{"num_hidden_layers": 9, "hidden_size": 384, "num_attention_heads": 3, "num_key_value_heads": 3, "head_dim": 128, "intermediate_size": 1536, "vocab_size": 8192, "hidden_act": "gelu", "norm": "layernorm", "norm_place": "pre", "norm_eps": 1e-05, "positions": "rope", "rope_theta": 10000.0, "rope_fraction": 0.25, "qk_norm": false, "attn_scale": 0.0884, "bias": "all", "tie_word_embeddings": true, "parallel_block": true, "init": "uniform", "init_std_qkv": 0.0309, "init_std_o": 0.0309, "init_std_up": 0.0309, "init_std_down": 0.0, "optimizer": "adamw", "learning_rate": 0.00102, "beta1": 0.95, "beta2": 0.98, "weight_decay": 0.0, "lr_head": 0.00648, "warmup_steps": 410, "schedule": "wsd", "decay_fraction": 0.564, "decay_shape": "linear", "final_lr_fraction": 0.0, "batch_tokens": 65536, "max_seq_len": 1024, "doc_mask": true, "train_tokens": 470000000, "max_steps": 7172, "dataset": "wikipedia_en"}
MLP neurons of a small language model. Each row is named by its layer, matrix (up: input weights) and neuron, and shows model dimensions 96-191. Each number is 500 + 25 x the weight over its row's rms, rounded and kept within 0 to 999. Numbers have three digits each.
After each neuron's rows, "fires in" lists the words (lower case) most often at its 100 highest values on Wikipedia text that the model never trained on.

L5.up220:521522481495549445536465516485496491470503555513516494489495463483533483508539533502480508516488538537516473460460506536484492483537504513522477472473463468485484483537481520488504521461488493505523493502521521519532531527512477519510537483496488465532507511505490515492500534514489465510
fires in: "in", "freshwater", "to", "of", "into", "fenerbahçe"

L5.up913:523527509472501505486471523515542493477518462542531465492479547470518486489503493484440484538553501528492543509499515486491512513563500465491490486515479494497485467494545507431498468566499534536537493495491509512500555489484508470507517539503500500520521459463507515505506507500478490492
fires in: "0", "00", "30", "40", "3", "record"

L5.up981:482503475510498516508498546505495524496483515442512448502511513500514487466510459490491507512498516479527516478494518483487469502474520511492521551528531485489547521544491527525501482502459494483523492493497493500486475435503470519504493525481531476532476495460496456496514490490533508505
fires in: "as", "than", "like", "unlike", "of"

L5.up1469:477506478498481478502506487518523502487487506514555496462514461508524502479523498565495497512520468513514498483470459502463518514528504462505463517524532487482473509520551516491482535507481486489491473517502531540507514482477496503489527541499506527482478458503478461471564510489497486512
fires in: "of", "from", "to", "against", "over"

L4.up576:482500510459469489532484453474528543489534523496479499539495545508453500429534526546476531528509496520518481455477534537514531529525493440527485496507531505501520470496490517566506484533535476534514483470485461534516506480535491527479551488486571533555530447513472533455492490496488501486
fires in: "a", "two", "being", "three", "going"

L4.up1091:482510494523497490488494530549509480503500515505504471478513513508485488446486484508504499505514462481541508472456501500494471496493515509531497522514469530450466491457562449510528498479515504528516477497494532551498516486521501471485487524465461524497503446508470537454502480522509528525
fires in: "1", "0"

L5.up1027:473474459526497479486520529508498516474539527515528514524484488492484480506483534538531517459493469516519494477533473505535473464471493534509482536490513432495475481529508512501520502454463453523520515488572536484507473514542515491532518509489486507522510469505486484467509559513474492540
fires in: "of", "in", "with", "at", "by"

L4.up1269:493447479479478490495510538477504507510457488506499456495506495498506483466487484486508499500547522516466492489508490525489512476512454487516474495499532493523515494507524473516503495465525494514502495536510494507501523529515441516494480565557470524509549546514511489533545487487561495494
fires in: "at", "there", "had", "moved"

L4.up751:457478461518457476501507533528490476463493481529475497512478525472495476485473543468496488517466467484514536512487502530500525473526466517508476514478480465463530531479463524497493489531482468528545486526506437462489552536522464502506464509529506496511451484508488513467506498512500503523
fires in: "which", "that", "unsuccessful"

L5.up444:485469522482494448524520571473486506476508526515469530481521478451501465470480543497538504515522514558479510436517501525493485501499504480497483498528521465495537482524523518527473495472520498555517485495544503538507514528542502460529499511545504505483480471531463527487496509529458490492
fires in: "at", "has", "in", "had", "and", "i"

L4.up886:493480491494508498541498496505517480498495513544511450473477479471513467490504466524528557532491499523536531475509517512534488463474490517503542495524534528491550462530466528545458496471505509537551476457469538509457503535519509457530482503481552469478497476513524499494464505486498501512
fires in: "it", "not", "i", "t"

L5.up24:504516511495527519522508510494564481510522529499498516474526475509498511453468500525482487523469503509502510452489518503499477520516461513486545511485537523510484474517500519486527489471438491513502473554505536543463453483582505524531506530502553526505490524536466491499515491503489489504
fires in: "well", "an", "known", "rather", "just"

L5.up1426:475468484462497488446498545513549512501495562497493517467531507480512474469522496515530498473514476513524493500538505491467476480513521513505512517515532495547517458531482496512518465526459523496491482501529452477509489490497516501500491515545519485514479485533523545439489471514499477494
fires in: "a", "of"

L5.up134:465530507504506477494501536482503456504513491479469486474483502522517497506503522527475514461486459483487524506497543503498510475536481441503509529534545491488512503501543504467510500500521514582512498520492440532483566470500515484499510479471522520513510489446481507525479479531533513499
fires in: "of", "most", "high", "more", "highest", "be"

L4.up179:470472491478481529470479498504488517481466522500499437509533484518522551491514483509462498530530462472469511488504468494455491496474531513499518518490520486477518489532508473499453491536475464494492494530486535486490533481491539483481511500521506517554530420552515489520498476518525516497
fires in: "6", "10", "7", "9", "rochdale", "exclusive"

L5.up639:487449456454521518499510517527522456473503519478505480497512523482433512508483498478460499494519545503508519496516511505446490472498466510502519485521465483462546544536549510529517518520501466519518473505505483533469508486555497468477520580501495519497490538524482496490481485543529524481
fires in: "s", "the", "same", "fictional"

L5.up434:503485475484490471518483557541492540501503512507538517529481506462491500506502489519508518536525523523514499469529520517479487476507438522489552484480529451505501550484489516554478503484478447499495527517528489491445495528516478461492492497489483486509478488497559486461529515494505510533
fires in: "later", "so", "i", "soft", "then"

L4.up1037:481470507506509525503496506498479490459511540515493483505502476492522517486514503505454519517511445506508464481515545510461496503516503495503511545483495430512497497503508489493500534513486463504528477532533493459507505513539507504548487510494507549526505511518488484507500496542540501508
fires in: "most", "other", "best", "last", "oldest", "a"

L5.up346:504479487491481511510503521500498469499535521465531540477510516492497474461501527478496515493470486507544495502477465496478473484500540484532475525475542504506460525545526522514468465493475456473564494494522519472531539518570546507465495510511504515519503478489517544478518500532536529530
fires in: "in"

L4.up1061:520484493531499508496550503507501486447485494519521512535509510450498502480496476499481475519496504538510527536533471544549546514474464505497479526510480511537527499492542511535471468472462453510533510498488468519492460522489529496500491490552495484468453530459504495470550527477466530459
fires in: "where", "to", "that", "which", "what", "immediate"

L5.up802:510467477523522515499487487507511456489499495496515517494474546484462492511463494502492471499464512513530558485488473557470524487547481498517489552504473475480469488552490490496518483546436487499524512504543504470493505491524519474510522521514517459532514418491513478519503530521510510514
fires in: "a", "an"

L4.up1071:536507528494499523476523493479473538498498511528487488515491519535481502539505488485567560546521484516469502523510506517453511512535491484473482497501493487539471477515492518501510473520525507490496507547539494460517491478512494486526497551463548532532524499536474529455489503488501509522
fires in: "6", "ekaterinburg", "2", "player", "team", "home"

L5.up401:512454452500458476541510539512493497492522515477540503499505546510454501482504493504498519532511535496481472467524479519541480530516430481511539508496472442472491513508530496509509489490493476552487455476537498517527502520561510484467542490491511522505509499502534513459525485510517496498
fires in: "a", "in", "0", "by", "typography", "thus"

L5.up570:483488504494495539498501515535503536442529547499485488493483502489485523485520524513482529543486485513482522517492509523497483444491465498521468481536502481484568494464539515471506497494524469498533511459499475510467485499519453478488518540502532499522489516502469476486519491521524489484
fires in: "the", "by", "of"

L4.up1380:468489493500532499467461482510518549495524513454480465526471485446531476516515540517507499501462461542472511514481540564462484487531500509498511491513504463491526484528506535477497478507483462509477484495553461497497508515524494480528480489465545493520520479472522532487506528525511499515
fires in: "first", "most", "last", "only", "following", "1"

L4.up232:517508489487490447476528561504544536505470509448527493508502495479506463487486528490473489529520492508539496530478547502490479517498501485518482508510509488484540501526480512489493467500521484526510520522540498517513524514516488456547559507523499501498478504511475501460458471498497496517
fires in: "at", "for", "forbes"

L4.up766:484532478499454455462512543485490520510534507473543502427466520489500524467463491497515524491484532510503491491522483470501488507534508521532514554491549453528522435521522521509500517528488482473481501496516512547529533486511508487530512500490538490513522482494545530479518535497456471472
fires in: "to", "in", "into"

L5.up941:489516461538484490538526506506497534483528472493476558470455521487469434496506505492534532495520505465502461459526449489518492483538502477513500528529489504511508469481538500558488510554485496514510516472482497501456488505509447479521496511541522501457472513482558544487481549510495502510
fires in: "that", "which", "also", "often", "who"

L5.up292:497475475475487534505471544497529422487539521461472525494488522510528479485498475546488532512496464477495472463505473529518473503503516498500484558504498445489513504528507516537504556502461496534513462496500481490531505485531488484537525487550532507520531432542504539466489513524456511508
fires in: "s", "his", "her", "a", "their"

L4.up913:493561489493450474496481568504492516485511543508518496521481500500510474497516505512485475500489504472536457453501461521503493514527540500540499509539542496507540421507495477481429522485557463472512498520529481499487531494510445490509471510486525500471480523529502543524530527530551487474
fires in: "of", "to", "around", "age"

L4.up342:500500517500495524467463535490514510489518537527531498506469541448520506520480498516509493524558504538494514481504510499483510532507519436500495501503456487535517479486477544495482492496482489510528536474484517481489539491493458474508513499523465524498490480489509498476494519507461536538
fires in: "at", "until", "to"

L4.up70:485474502461457501530501512515561538474521509524491528468483538451500488476497521515499545476478468511498497519489479503503428522508494463542462517533501526527519501514526536533516471559482489516506466467516502478535477453535507500504486486498525537496512498539491493503481483484470471514
fires in: "a", "of"

L4.up1046:494493491509484517505468503543537544463558507496462548455472498453472477463526511516527513525468488469514532503516492466502468493506476497522514517511497511465503494531512505536469525473445488510507519506499453471488535477516483522531506463501529512487486481509512495497468491494498502495
fires in: "some", "more", "many", "a", "most", "much"

L5.up419:491513460467499460556482495498533529535498502488496495465504461509495521481499519544460475469510536529470503480515519523525491523449503504480543523506506477545484504507471495537498501504511496491495507490521520532498522469548482494515507513540523486521531481485498498474471490522547467507
fires in: "an"

L5.up1350:445518516526492487487467510490523484455523490509527501459496514481501533491499522505533503505541505489518477463514529463479487517524495472467512546487454499455521472516457486471494496509490525527518500518503498496478491498501501515567473470496473487458521492485521524458519527502483460490
fires in: "0", "mm", "win", "long", "cm", "wide"

L4.up943:487499450511492512493517563504508497475519488465522470492461473490527495502480519474512495558489547510512532511517513490462517528548493488534480521522468465499490493548539567488470482537463479459507549469468510500482484468499547483491529530537530503524492479503502513489488559462542537537
fires in: "that", "because", "like"

L5.up1115:492448502521431517478518511519498472493529475513465502451541499507526489494505486520514525499507506482489512459505512520484472495471475490533461538479511462482509538491544475524450479538449471541513475562508504495508491475546499490478506519525527493518508497543530523468493514493467463499
fires in: "his", "her"

L5.up805:473486485488517483501496493530517495463499493477475468503492546462464511487531511511459492515524495507499526482498517505463489524482550491528538516520529495506503506512543500490491509436463468541505494493479512509470519497543468478489503507482475505508512490529517506486490472480458421519
fires in: "of", "in", "a", "studied"

L4.up499:532472510488487515499524494485514480452503475500515446489516452503464527467535517491474516522533492518506439443414524550502482461503486500481492548489478550463494490509526494466459494539504501492519487504493544511497511503495523479519510499513518545506526482522536514515494502486517499520
fires in: "7", "8", "9", "there", "6", "1"

L4.up688:504471485489481491502462506506516499495483505488464487458484493485482498489487513485482490486472526545517490503546537500487467475491482500489499532520547445481473507504482467537504528526535499495501517507503511492483526480507487475494462524505490505521514459488520539453492541474512474524
fires in: "of"

L4.up891:491511494478469508489506498497529520492501520486501500490457523470492513524474527446482522505484489527477493507514522540516509564485543460529474539470477507477520489464508523479538509499536497548550510493544500505519518497530487503505508483507487508525464530500549521514480495543480498498
fires in: "on", "which", "over", "around", "following"

L5.up712:464465458487450516513502519545484471493523535490529522473478516489499528507545541551488516509496536527517520515481504490486501498486500490527447508519526459506506487503518512480470457472466515514499505487459501502500513433514524527480511488516492526482582516518532494475467491530492492520
fires in: "s", "telegraph", "m", "d", "c"

L4.up192:516505490502483520523475476531531437473506480496488493421477490537530507509491463525473496532486506546493487509531523508455489491470500474466475533539457502467480530525524491527513476495478468521473486482486467510520490486525463496491456505535512535506518477490471505483525469468486489430
fires in: "8", "1", "5", "4", "2", "7"

L4.up314:471467521500528487510523536480509541494506549470466493526503506453488455491495511480512503498495471477514495511483472493514480480443472487489478533499499493468477504483516541491525529483502501542508492481505462468466534514529507510528511484548472497529525497502483504508463497539494489542
fires in: "for", "almost", "with"